Weights of a small GPT-style language model, trained from scratch on English Wikipedia.
Size: 14 heads of 64, MLP 5376 GELU, vocabulary 50257, 212M parameters.
Architecture: no position embeddings, biases, tied embeddings.
Training: 762M tokens, 5666 steps.
MLP neurons of a small language model. Each row is named by its layer, matrix (down: output weights) and neuron, and shows model dimensions 304-399. Each number is 500 + 25 x the weight over its row's rms, rounded and kept within 0 to 999. Numbers have three digits each.
After each neuron's rows, "raises" lists the tokens whose logits its output raises most directly, leaving later layers aside.

L7.down3798:455497496521484501472466548533507498527503494506532522521474468508498517532497525488506508543468466492494518490546539502511505534517529560502500488514509489493588513454519527492508535523462492475492473477496530552592510555498509516493456469505550498525492503540529481483503446471459529479
raises: "ely", "ey", "ford", "ies", "es"

L7.down668:520479493522514489473511513492460522492454443514478506503529498496475530518445529522528507496500493495514453507476449469485499497517493486480522477495494489499503446498467515495534521474511515521490503492525502474457516477497470479511520463504475523475525470529514489474466494510477493527
raises: " if", " whether", " though", " although", " never"

L7.down2803:492505484532543533489543479494538501507478527491520492482486507492470478539535514523503547525532462528498504505497513494505473507553502536495548572467492530509503500471508489514493488517529455495508539497513506503458558505549509541495520512504503483500462454503495423511488504504552509530
raises: "itude", "eman", "istic", "ages", "atic"

L7.down1136:535459540507507498480525496530516470482506507513525507505523534483536479499504488539490495520524536486555581500523495493486518538520457481547475515491535460501508505496519531505487507501522499497464535521540430501438520544474493521493529494522493510548494522520475465494451492509485501540
raises: "in", "by", "er's", "on", "ine"

L7.down2642:498494503491469456520497461484549489526519553504522453489468504485492544498470521472509513485493528524527489497479503545516497512502480486475480491543512542490471480527521493519485481592500465479498506483470500504462543496543431534481479505460502501501473458531502490483523481490462514485
raises: " use", " status", " number", " classification", " position"

L7.down2911:538483546473544501531556500470519510516451496439538517485499523481500455500516558480469474517487409450502504503533488493472494524483514462511492500472504515499523505523504487485486516466486450471504488485462467517506511485483503497542520518496531448513495592492485496511517527519545468510
raises: "ious", "ist", "ium", "ial", "ual"

L7.down254:467486503482476436476532482486492490500462476496469525510494486482478490505526481502512456501481544518549502485475485535559529509524496493515502561525522470485447501483493468481467488472513518508493515524513512501467532505459494513478486509544455533466506518491469486531455498527482526483
raises: " July", " December", " autumn", " November", " late"

L7.down3299:487483520510526484487523497529458530541499525514494534475475450483480483472527495464501469456469472522499484493487508461523503482536492566488496516503555539472457461496471531530508476479508521458518485518443550508515537448511483532517524478488528504479482499493524438534491478487512492492
raises: " on", " primarily", " directly", "que", " upon"

L7.down691:493506490505512495499498465566518509499514539514483497491534474497521532507483462461508524493473527485508552526523511522489515502527481466481507501483504488507472480556491510512502488458545503465485494482520486519516473516534486471540520499519512488513530471545462512512463501458525526489
raises: " or", " itself", " themselves", " Without", " towards"